config = dict(
    num_hidden_layers=14,
    hidden_size=160,
    num_attention_heads=2,
    num_key_value_heads=1,
    head_dim=64,
    intermediate_size=448,
    vocab_size=8192,
    hidden_act='swiglu',
    norm='rmsnorm',
    norm_place='pre',
    norm_eps=1e-05,
    positions='rope',
    rope_theta=15000.0,
    rope_fraction=1.0,
    qk_norm=False,
    attn_scale=0.125,
    bias='none',
    tie_word_embeddings=False,
    parallel_block=False,
    init='trunc',
    init_std_qkv=0.033,
    init_std_o=0.0,
    init_std_up=0.033,
    init_std_down=0.0,
    optimizer='adam_variant',
    learning_rate=0.00136,
    beta1=0.9,
    beta2=0.95,
    weight_decay=0.046,
    lr_head=0.00479,
    max_grad_norm=2.0,
    warmup_steps=488,
    schedule='wsd',
    decay_fraction=1.0,
    decay_shape='sqrt',
    final_lr_fraction=0.0,
    batch_tokens=16384,
    max_seq_len=512,
    doc_mask=True,
    train_tokens=165400000,
    max_steps=10096,
    dataset='wikipedia_en',
)
MLP neurons of a small language model. Each row is named by its layer, matrix (gate and up: input weights) and neuron, and shows model dimensions 0-127. Each number is 500 + 40 x the weight over its row's rms, rounded and kept within 0 to 999. Numbers have three digits each. A neuron's up and down rows have the sign that makes its largest values positive.
A block is one neuron, or neurons of one layer that tend to fire together. After each block is what it responds to, as a language model described it from the Wikipedia text at the highest values.

L11.gate10:492511445524513481489505501490551522514452479519456479551495463527536551495495452461528492537461524535533514488462454471462535537449519494434471481505432555534427467504504444475509520436416474530499472474512492582472515530488449463501467557472526506469593507545497498452514518574541495524514462532486488493421433539539425519465516496464506534515428447539530464531516511461463403480422
L11.up10:476562398528541494464467490445446527490486497465520521543515497489553498479486454454490458540497486496527569413450465540456459505465470457411493482466487534457400505497636475430514475499475503516538491496550538547511579518499531548444498554513472521545501532477559488537455553477507433469499453558456564464477450574585577505506487456490523488448490475485496503504532447476578455467509
L11.gate27:505478483541509479557461538482442511555502508537477483451591495556517495493505491424493514502452479491519514472505527490512545546471413521478477488428543403398483478453603507449544457548494476572495515543529530492536572494507487463547511493535498453492528521431527547426517467557536491504531487514505566543464498535427488513556469423509472520469448435561516523504550514549476467539473
L11.up27:500449432508425560621400528504508509524455438531503495453564605502482495451488459424531522458427469479501487491530509430481524422493420513462492437528462421535505507515556516481558486551508511487486538504558530489540527474455536554552524519459498547516524513482497478500484463576500505510536459478546420560523524527503458488522518410470543469477443513522447487496437502538476426535453
L11.gate56:464476465513487538548465460474480553559471546486514525556570496503520477489503468460483495509498506470459504427532513489465535504531476515447506515446536512504510478490486477530478480478497534515538495508454529450551518400467487487442510524433615496478656496463562519431494559638599489503458568546543502519457469518484482521536518480525494555477513472446503455539528528523515531498469
L11.up56:440555469499489540474517455404399462449515446490490465541491571469502574532498522524416493473492451562456502538496462528507544517464497552498524489483525456473491465526484524527497475485550511456536468470491485576523555467477455519478525521453526490469582496502461464490540485498550459461400484476429593451557546484511497530413511504417507494493518453512523505517525479413494480562508
L11.gate91:469525464533584474468545581430494480487454506482539457470529570487487441473430425522475504517472429483541445499490428472440485547497481516521549563473507507472498491484503480506437480507498498423415533515563463449536473472477505445466435565435456446479573538516494513557492570507490496529464435557520446510547444523450444500514447457500470549497514549484542433499482447509455537477577
L11.up91:534591345526465486518493521439470534470529527468532482558462473491481496475400492520522450516483470498547498394498453453486520550423494532525485496488492551488510539475528499453494540507505566474450511504561488511499473466444582469490504507454545505490493476522507481533515530501511478552456519444547546442440484553483617553542509453523517553509549591497448400458484536508566518476520
L11.gate133:401527439545488516486463523405484518492524510505506475489439562496537497488440539486504527528493439507512526473490494536566585474499516489565491394544511494475475559519521470521455530450460506486484538421507562571507513464463543457530504516505520477493487555528507523573506477525519499533427491456472467498479501449441493566465477501462499490570518494484529488482493481513491476427573
L11.up133:493538532427536526448483474504473491536465575549509434508481498445561560452487475515511527529481531472490425458423498453511457439476601515507541479506488495460480455454462511406518527568474486480462513488445521453503538527459492465475462517540471532539491490470517497494479524476564459519535489554448492463465487532468468551567535488538446459446574571537497522538471471489525482556543
L11.gate139:492534437535521565540471476413468525433499468560538452430510503533509468487527493425461457445548418510499523450429502520472523539513439529534480440479512457508465527481535576530522412449432512505583470513459473531522549512435495468473547509582469517509487579513471427482476518561535594554498489489447461479495483440492499476464460461516482548460518500462510482476591457566562535488528
L11.up139:493443531539490536561495554486493491507473471607588512483504506452519542460477575419513484504466497490480484441478524490558492519469493511532461563502465505420462456492511478491413465492476523473497490459444475491502552463494498569494540531512506496555468542519528477403535492487556579445593435548543542499432485405529456472492492439517556514522521552485557524464507505562499515532490
L11.gate162:530545447620579555508489451437500498528482465473495442475498489509448460519438495465417436447485482562448489464561496504550489505468452479518484537508524466461553478454602587561502497426539462495577455530481443527532501448464487476412509468488450528451482554514490494500503516562524470525508554513540517556432493521479495508475482532475504527593479474540444432498500476506549549563619
L11.up162:573458552493483546515478513476476445535533448486526476422497516449458492522492512476470490523507494531529455498533478488521503393398456530497461495560535455508515432556517553491513510500464497581524482476500500510506493458446516455495520485493563538575584498541528493517519549530407492512507600530503535511502587465472508560449479530490487516410513556511487501473568511523420521601440
L11.gate172:474508529461506545467484496488563536508536596535478379535476528419555514452522530504568497480414495564473504472467517466480532518554434504533581465579505516563560485511506423457405469473443492509483481467502540512505534503482519423547442526500506498454481456513483514524567493476495563475497463437494503554490435488446489525549589420499508502507469507463487573507491482492501500496522
L11.up172:499447484574476500465467494444490521545507508532493479482446598542543515520456532493517462483457490446494503479595534545501570520564429456492507447554475376455489451462519466472524493499556522542437471514483496525479475448535449435490520543426524443495483463469478523481509545529498505450443505466509424562488552498463526573510491494545487485492560560482465454470389479497569574479560
L11.gate185:519459496495467556495514512515496534524562496527533446538510458408490574514544611457467555479473460483542559516451424530526578432484417487552542528501557497492541464467553535482524512509435455456487493441511502529497536434442479565431541529470520513551527550478471494486515514545474527441508545416530596553531453445539541485475604503528467500486525514523527527534482500532496563435509
L11.up185:487549483480509518442513455457540546533501457485487458485526517490505468517530554462503516473449485527455518475473470469556513462488489514522598521520501522517558451444485557484482489522480487493532510425415498572443522435474489471404562516519490510544564564500472406504483505565500535438478594526503548554494462483542470585511547447456514537553520505461475470535518504604485576503546
L11.gate215:530497464541537511526505489473460583544487550523544484476473502465490439489433447476423525515469354487482484405519488456466534487452433549412503541467514514470537484503510579468491523491447469475578530434502578469510450427440491459455478537469511482557493534533470542499481543501564506503506523516552488537499491499501500512468461396515476478481549539523484479462481506556558487510546
L11.up215:426457408563545526504466539488513537475530586465527518504491488526477433544494498579532512504539468528486456523559500593476477553505481535493453508459535479418518498476511519447518470465569534543543526429532564463450489532411540486428473547501497481512430553526495531486503453453555525524566476568501479528507437562554432487486490456409443531579542524488423539472471499472469506483550
L11.gate221:436441403556451597416464544444522447496562505538533478472508557489477489504422513550456545560507449512463453514568465484490504527568546425478432510528552509434529499489593477511566472523459529434471551431530466502533504538463571527486524517442536487512549520524467493502501548492513515492548477507458486483557527540516499531435491479500493464443484513437497489553481497473492552493558
L11.up221:501560486491504530503532497461474482509506484505548547464482450512509482554502482471533558495489552455479482487536483455497444430499445552524507409520566552516505449467465556441438536523478523514582521475459478581495471482484521494484479446569536585515492459519518505474531560562447499513496518541542471468477555474512470545441446518472509495428518380429522479479576509519523503506539
L11.gate251:474493581444514509531488484551458497503443543533463453441451490534539499500479501493481556457424495544444485513515554540518517459513513503568444515479500423505492516434475454502551473516437568546526456447443430532459560504530441500508530535523546492495626505465528478410548523491493482507430501535495453498526462475495555503460478474558503410479562522472507492493489428521494556484519
L11.up251:492523468476481512466434549444511448516526514556527494516554499468477463476526488547545493451433542484521453502452566502417561490469513454485448413493547465483595461528456512494509543561461457419481483464437523461550484437461526504496431465464504481547473446578481595592531456527474530511432540487469522497473511488507538529444452462495473463504505478423547486443495487460436518481508
L11.gate280:443522396529557499446511442512505487475445454510523523483503471500459496500510564489497471526435534559516536472537410572517525502463527510527363462560512513451496513498527522536549453513439549492455520438538505501514453428466538492441528584484548500486498520492475446524431570548605474559473486482500546484529515501524494488470557489457508516518484507395453504467489509458472573461479
L11.up280:524526508594532389490512470544500489577474543465492530525466499464489507533552484445457525487537444453503518415476497520500514473482476511480469517481497485484497494471471460523554503457476503476518519445441528581497532502503535529496528475494553402525586469526493507515436481580531505531511602537539455529499539494494536504471439451452503503470516549540503466444554517512400537601403
L11.gate295:497488446569556504494521489465503473526525528448486431458543505493508532405469593450476543556502461520537518450480517589587493556536460595462472497419494512474495448457516439474504534473495531504450583416501529496528519505442443543501453496454513580468529528498506507517495501544543497556452492532529518479481506521479469575545468447472521541465465500451468469434545427486501529529455
L11.up295:474486508430505439495546550557530569464485517536474485506545448558570526480468482457509517464526455488525507536520501387497476526520554474478460458452492482537497487482457438507498563469500542559451520585488525525488506549466487565559509536499519493513654438549546469436522496531511455552520523539431454413545456503517497478529437510463431448504431540514486424476511461489528482512484
L11.gate338:507463467447563506520490471408477527505488511562480468479507540510486463440510510442504515507538511466528559398447534518527508491520455569597551518456515516534503498513489538520439457516546550556549626474496424534477535485479497472486507562533505509513471492543532560502454495589473505483476546481512516472508510457500473563514480562465523546469519457416510450473587437546516512425504
L11.up338:523444560508561507555475517476470493492478518551516449476525563513478551513422470458494506508556469407504456501455497535522526515438438612506446477422540496469482441502538495491452426550431541452510497497436496409610528460498492493483493424555528460511533568524517456494556519465522546460452547504530512481551520445495509548582490549480493464449493474464453490515487470580442521511502
L11.gate423:580603462479568455506477523483544547540501505502447459478466565482468486497521473461493510487493446457522436459415537518601485426474485490517568496521438517495474445420440546472514475546479469566503519489425470498500463557492449486486508528539540564558481540484513557515517460538557506507489535483529433501519546441565533483539455454438544478541490536434467502476463470503520514510551
L11.up423:549535531475501437505507497485498513496515524509478473464516497460440460560553500505522536500539478445553416491399511511536527455496518526487543529469531530432525490543554476430508483618449409534446503528488494491548545507510429491464464439505471525545521574503561579481551512475493507488584518513498472499549553495520477418526443481495505540420550561497517503559565416490517489548520
Description: Infinitive/preposition "to". The word to (even as the start of tool, towed), mainly as infinitive marker after "the first", needed, commissioned, plus range to; sometimes modals (not, can, should).

L10.gate158:475470452503467505513431507517532467525471531500451427545514565507568485510426512527477502586559402460492504456468450490587529444511493472579452495480475498533496494527455541518495511472467546462532551476462453482516547367447509475494558563437471512554514541490474526519474556610501501523413535482511512532477439405525512541487546542417477508450512479455535506485566488521439515528482
L10.up158:537465535500479455444483513497468417475432554519530512461490472445600476532490541444466533582520483413493462526439458449446540449550490474482417555491481538467544529525470451526494540542523501490426439528534480454534476433483480441525529509485541473511528507516530522442541539544488476454455530522525505518495487436536447483401457511498442429430556510469582515504510447529456508553485
Description: Word-completing to and suffixes. Mainly " to" after a verb or noun (commissioned to, tend to, voted to), plus adverb -ly endings (undoubtedly) and final pieces of surnames, often in tables (Stratton, Sakson).

L10.gate356:455541540506457528554498505514453471496532544516547546410502484566472491498508560515503494495487394488553513521507429589507515483519441531480440479573476536497466488517509502522508507511483545420438556407500539467442473492509469592428498492522463574482507448454482518491534504523530574531486487511506431533502530496500558451485473455493520461534577543436469602469528523543486491452488
L10.up356:538458515564451504482500499501533469469547537514513535531455508531521512514493513493516545497541449452577525540461445538597496479515430546535505549481503520558492451577462500432511534487527549468515606455473493478451560496548428557530533471547461572470477479521434544512572523587453530455491548497467511508455491558443515418526509435416528453491456458513475498521555475510471503463499
Description: Table cells and word-starts. Pipe separators and digits in wiki tables such as chart positions, plus word-initial fragments like ra(ve), Ma(o), li(mbs).

L11.gate5:551510477514504487501501460520546471506456526474534458486524552449552485465466436467510491466476430464554489404498532481479475488445441502599443405471509501550447494524533485526524465496486503575499514520509485439412520410436524483583522482534503553550454515467517519503483523485531616436499518457520508544475543444481518518446496544431558470496521509449524536543464472459475572451489
L11.up5:490445448488482517487480443502544514495442554580559516490504441514478527486493450543549548442532451508515452490591490456468585525505501482497464520556536540583546515592460458494454417438556488541467445551603492539515495491441551499486500504477437486480466448563493513545560538473528578493497476506499491466510503521486443519426421506440504440526513571484545523578545466454543496520501
L11.gate18:506506535404456589498454496523568534526562485479454491488487446452475508483478504541540573521486483420531473527505508509542506398474484496555531496507495516525535570462443427549626481530501491482566486469489525543533504490551521611514476534434492505479434518480471545522566505494482540491424559461505494488563499485526493478489538459546506485474476532495534478550491526502456488444453
L11.up18:520507546475471499546484510474457454499517483442499520496477465523534535509538530502456493509502509446548436524494540506510450496544545523577471574496502477473484508559517468519536452532485561539502486463432528397504533520533540484470481564486477458544507538508532548474494431537531512513457465515473527530520492536480445492457541464500502493472523491547560491523503580442526455542431
L11.gate33:439542513490461527502456487510502436519570459502450497440482457563543452486482570470494481480548477515533582551477512555537580481479511559474516484559466423500536521510569517476549514470517533478541450483580528542492498467444495408466476442544544548460455555447537469468459495574489575581460467445533469438488548531520498549568478507517517462481476492511492494440559554534520444456498
L11.up33:483528565548507523506465513473491469491542451559529501492422525550538501528431456513514536506560439446537510584506477438474559456477460513500506528507463488507473459568492540398479461491510528469510532501460446483467494513587544448452520456570435561548564521390517424549519535511556552567487563516425411463504481580455525521500471510482520468482518492496545508470545425510511480531511
L11.gate37:493524507535457543538491450453430542502527529500437492581535539532493474421515572487492466494471446456534517447504486513501578535531452497554492549543546476431554499489476491483497462443525480502535503423509522513506455482418442471526475486504548583499599542524495458472521579559556456478525542503517520529533433459541552528527501515510537527579495501404452504492440472497493507476478
L11.up37:521470482579483495496499540529513550508475437468537502500463524549460482492486498511552498496538456527490480539545490507482435523534439481552457457487510485488523554579485515481524446465586563522439490416447459554383386507551518496550461479588504519463446487503463461474538522490455546466512516538427496530482437454480523491468484517472542449535539538487489494539500566515486541514472
L11.gate38:467496510520525485515493553430538487483572519456484448560509551564471487518486557594471521519511473453473491476507487530523449550478443517554502473522420548489444471510484518474523536511524540481519594464457488490445444505441508497481489523473538481534523497480471525552519462478599543544420451536516518512424500512469545492510631468472520521459526440479529556475532510532418547427467
L11.up38:470454507571510424529472502420444421430553528492531437537572532492452531547502558566474487489536489469506476529503468510504495507509462509479558501540481502479441474523522525528407540545469533459469555479525571412459438514460420507482477512474459457521496503509523527500556453482593554492483437473511499559480546505491454473558567475503509454465529489491588569477503534514478477442487
L11.gate77:529578473506514518524502503555488423595526469558477508535430548525544495578488512476445531507503527488554453510486491490534541509450467544492502518587488508507490600463499502485433591542474526552514532433602490480491498531515468551478488512496524499448486503439532489565441540460518430569507522484543457447558455514486550507467540497512529425489451538553504494424483573517499429463500
L11.up77:529510526447533512545445485559511412506521473587529464475523492526518489485521500437542537521534584461459459489486537433509542502540490505540558467493482477562448530480499519466490492480520502534498495484616516508469546572484479527426451549527538566486414514478497490470424447512539469506533529483457448455549528517545472504474454525463568474478494461484460577451587465489561437529481
L11.gate99:408505488461519506516474491431501472550468553483438452503548513456519473531502577466461547471469458559506582471539483514533480461469476542517458511450532492491507492490551437521586517547482548442517544435438521513494548484477496516530481539518435515460520507418489425491497581514472486559420511466527559527542450409546459501517537524449566459482551544431548460450518473514422492505460
L11.up99:484488448534550495479552482480520473544482515484526530482538560508511500490548534448479474495474512539448463570563503504486455490486455549494511491552497584438491434481538438483521558486535497504420505469471481504474534487449545504497525504499485418421496480513539499422531511465527490513470392552557549541458477460541473448501483503549561428427532487535564512495502504547435486524399
L11.gate168:534489498529487588532515466556540532569576410568501476525483460568498513410554467555491448429504474517479562474523540536484467468522487493528480496543480521529526473513513489546496436517514545487534490442509512572513515483559557499485486460578495525515478495540468476526518497506452567557525484466444463504525480490572519466506501544465485433488468418499403467503563529468530488475510
L11.up168:557416496509462543527534478488509503558520442518544425479526473549440469445509519500551500496481490531534478509493559499472531453503528515508531436523519472429481477574499418512544489552453518534491499501508457487486494487489400485485516427479485589518517502458459456426482487482460548512523489410460491541571493463516535485552459488456446482476514538556438545537583487511506452565455
L11.gate197:447542540439464517470470488487508519495512523527495387508532615480506465560488527537470511492474508477514475467477554506532543452508456524482550520562436517536461463484546429530555470481482535458497486510507501451479543467527434494573452536556492499501572444505402554446579519496457518485489499491518493493451422450520551491516482510547533476491552514514534521475469448482444500488520
L11.up197:510543495521484447596529506484397481521624490473488449499470500469515566537525495468423440477458511467502464498529401491574493511462507562552537526539555530440524390454456557435500566507497466469552484516504507464527500452487451536548518464541467472410515512437524551507499467522550465473544463480422496520461475549505536521513504448467529476488519543437468487448517492490489537542466
L11.gate265:479541496523468536482440503562518471436539462537460524496485442516563428463523529459533509404547513486530467435464427476501462523491462605545489505472518545514504500519542456486458463458497498526493471386504507525444502523474450517513546500543503526498480472454430461495529572557469543489484486541454474428520517453513518450413435486517479463441572517513542492426471428514484471499424
L11.up265:487537554550456528496529514511519511466526478541476489524519507479546527565493480493507502459525483466552444480503456450544498445508436562507481541476448529532473415521560553412502452546483458484414521407493513471539454502478513485463482547446473496429403470472521508423535531528466570497525506476515493481498497507479586535525492448558571530500545460509553456527494495583508514502456
L11.gate272:472498482528491571539463504563460491536533466511474422529470450566456497472555510490436463450527486556544456567564499567533489522552412517523471416543491492464542498494488530446529535460508491534520526433504481552476396515432524559556486516473492489475475479452540443543496536568503504519481467483455452514457430485497536514479509534434479549583524498540463531516483476517547479521520
L11.up272:553476519499477529485506487560468515576483493519503468557425452497493545440524506552494484468534458502613468533537459484473506530474496510480475434483521478485555481528566520427540510462426546523439518471515463466506439439438442467472469485548463520517529441512513438533502582498481512519516471489432443543461382483474478521454516476500478612587541510554474531542490459540516454527462
L11.gate305:443447503541411588532454548467511499526530512505440467492464487506506492522488543521507503441528483528577550464535505539506471533518432542586481485554501475577509578529492539449516486469522538540474565400453446510364423485508507476473536512517549550492480485404456499504537500548503516546537509486501504493489495450514590457467479478486468468562508484488445558446527469495457548550481
L11.up305:385524518460440569477473583499558482506518483547481545512534460502562477547534425553518546526545522580518504548416497498527523549471494468490491452533515500509446559536532453492472496586534495475487522446500513389464517512489524477506472501435479497463456488490510538451536480500585553517474519480438443471524494495568529497475438505487480469535459504482562549471554510470546469522469
L11.gate318:596485499479509558525491533516439529476493502568491542430504458462555403546545491550471504489499494405481472471501471450512497497465470446478509492454442459508547554550585478518494449500461398454432432502551553490485530430535511503505470525509425473459445470481448548442539533471490547516484498484444457491556485422492582460488499477469516463448537556493483544500517535520513537526442
L11.up318:522519517494477524467494506527489501456507499588454490418451496512497430459469527534415483511524463395551523456482476521532505479471455469544462464406475461565513528534564485578529453473505437479457462510546520471479520519511555496579539569554454528492562495517407505506542607511435464517432519459482465509484484414538607550488507563486523473511541544533474422483512556479477535489463
L11.gate343:490500403553525573523471474435543462561530437541479467521505517524451466516478460489452533479506538524532500532550469536541557529438461527537559419563487533571553543545478470524527488529443526496457513479555533466459518520515499537486479435573489559491472493483490422511585567537471522499524511535455515456475469472520553489533470522431545417432502499532450488490537499614533542487439
L11.up343:499505539461528522521555520534582504520514601550477484627516534495488481548482506541446513518474498524453415478468464440545499500498510523543481474474481520487499499510456521481587477557514533542488539556491489493500472533455471464537513501480580524482496477461445487453525503514530511501554514574516388515481573494553583434531464488529520457491560457502546500458544490587503530523460
L11.gate360:519488503461507479482479537429477518459469528461536525531453510513504513500504486470465446512514520528566497450457519532568542520426496542569639493478522511480472515504522548499497507580432419468524495395513548497505595524466454464587475507524471434562515472532434536528481511468432562516477555449539451454541494491501549550482562492460561567480469473507552476488453493532453454540487
L11.up360:469564464488459496581506462506520488407498447509469522527539487471498479543517492455452491483451540509436544569543458474519506474501491503464493471497504514423501450486522476466543495498503504475513542472513437511533485469520568569480439513512492580438494484511457488496541515531537444479480534492525500532444537504489542528460495497452550496571450487514490534498484408504457485498462
L11.gate408:471592529419546550534544463492467545385475541438406494489471490552479511548443427476489469507482412453496516469575517484542444480464506521529461428524539433507482513466514481489469465537552574486508423484496472559450461465469488479544445499529477503473522585534528503512497555462419544509465505428498459424496521446535492532409481491465534480519489481505472459502499546527456501431473
L11.up408:488512612582473554575512436531498457518532494545450522556484455496517548467432503571504541479535442448552497476555476544581505480516553525403436513492562470525516578464537550453535458506473530491477437490500483504510525491485475487409436441514494519548581480443515531517556547517487473546517471447515518491461549531556434494529591506445457463472512502528509509499540540489500531488515
Description: Table cell separators and apostrophes. Pipe separators in wiki tables, especially before quoted song titles in track listings, and apostrophes in contractions like you'll, can't.

L2.gate71:479452466481453504496487524471551534533481501559554551503445446508532516497450505452506522501522449544469552409560594522444510492480439498544532470494530510501484531504473516494599393503506479537580407576479469551471507555503537470505499479552555500525521484503487470552518520567517507497437430460526479473502452434470505469475517539475506509518530474513497490505477474543431538377563
L2.up71:499400510470483430485495502474517521541442496578543571542486415480507536519490516445501565503537461532445544408479566475442485525500474503498543505511486514449458528499504435524555376529517428526561439613488440567510530527489503465508477456541554507496534511561512458499544475548505489438482483477484477494544519482454505509494457493494476529469497507559555529551535443544473535463531
L2.gate199:543521455572459558456487484501484469588500480531597513509539477471482482468489510511515489480535484487475542531484391553561495532618491519524493556497510462478483435465502506466465509436453512440518508504450454472528459447431464500537478490471546538484487456523512509506443466505609518506604570459507522479502485481559488494516448550525501476510538555526505507563551402440504556518499
L2.up199:482597480510524488473516488498491531559484556511547527554512514480448474418515537473495406462548480471481599532530476533579492489562477498524483558563505486517475466445478506480541516460456510502507552511399465467486529474435475501549510533494522523473501441538501457499502522507631517531508528448485528504420512416566548477495459548427555450533492558478467459501501473462446531457496
L2.gate386:511546408533519491497518455558450497533535521555438535473447492500494453419491510466522545482607452473518548462506464507476459516564474540413454489483556444514458442444507585512523494518470541512544564462496456492508483514480454426503493515491475538457570546488505477495415490518487537481589475477463487462507456509533500472482532482455513480539512430549542528494488524462552575452402
L2.up386:549480462426518496512504528512472469432495465520459501503491513496500506490564515427458506498464455433502593484502582505408546574462485554446544477470509535492496478453539542479446486538440429489580459528478495529578486450444502396486563547525458484482528467534523423559495487520511408500556500520489518518515473499526529563539477478498488531479572447534504440580468539498515471485507
L2.gate433:454532506497519571538510464466547490487575553500494452534459454493486545423472529469512532531439455481450452462577579613621508532510517527471506494562546494467449440422399492548549450460509514539511456531480509517544483543429514513546479481505516489458506443540537514531464465528583486488466468467507518457542503427534464482509484489462500517474508488478433459507501504495505541452478
L2.up433:493477580479511478518518479468522459457511498499512489513490400513480567518475534440573586534438497478465406435478532551530486578510523546455521530538549496430480464460458470586489432565474480515440477558497495518542498562488497535565471451485459446493489431565539552477492430461522464420489461492474527478570534453464450501494456467526485532451533489533490462528500492476541496503429
Description: Additive also and nouns. Mainly the word also after a subject or verb (he also won), plus nouns like final, member, company, and some opening parentheses.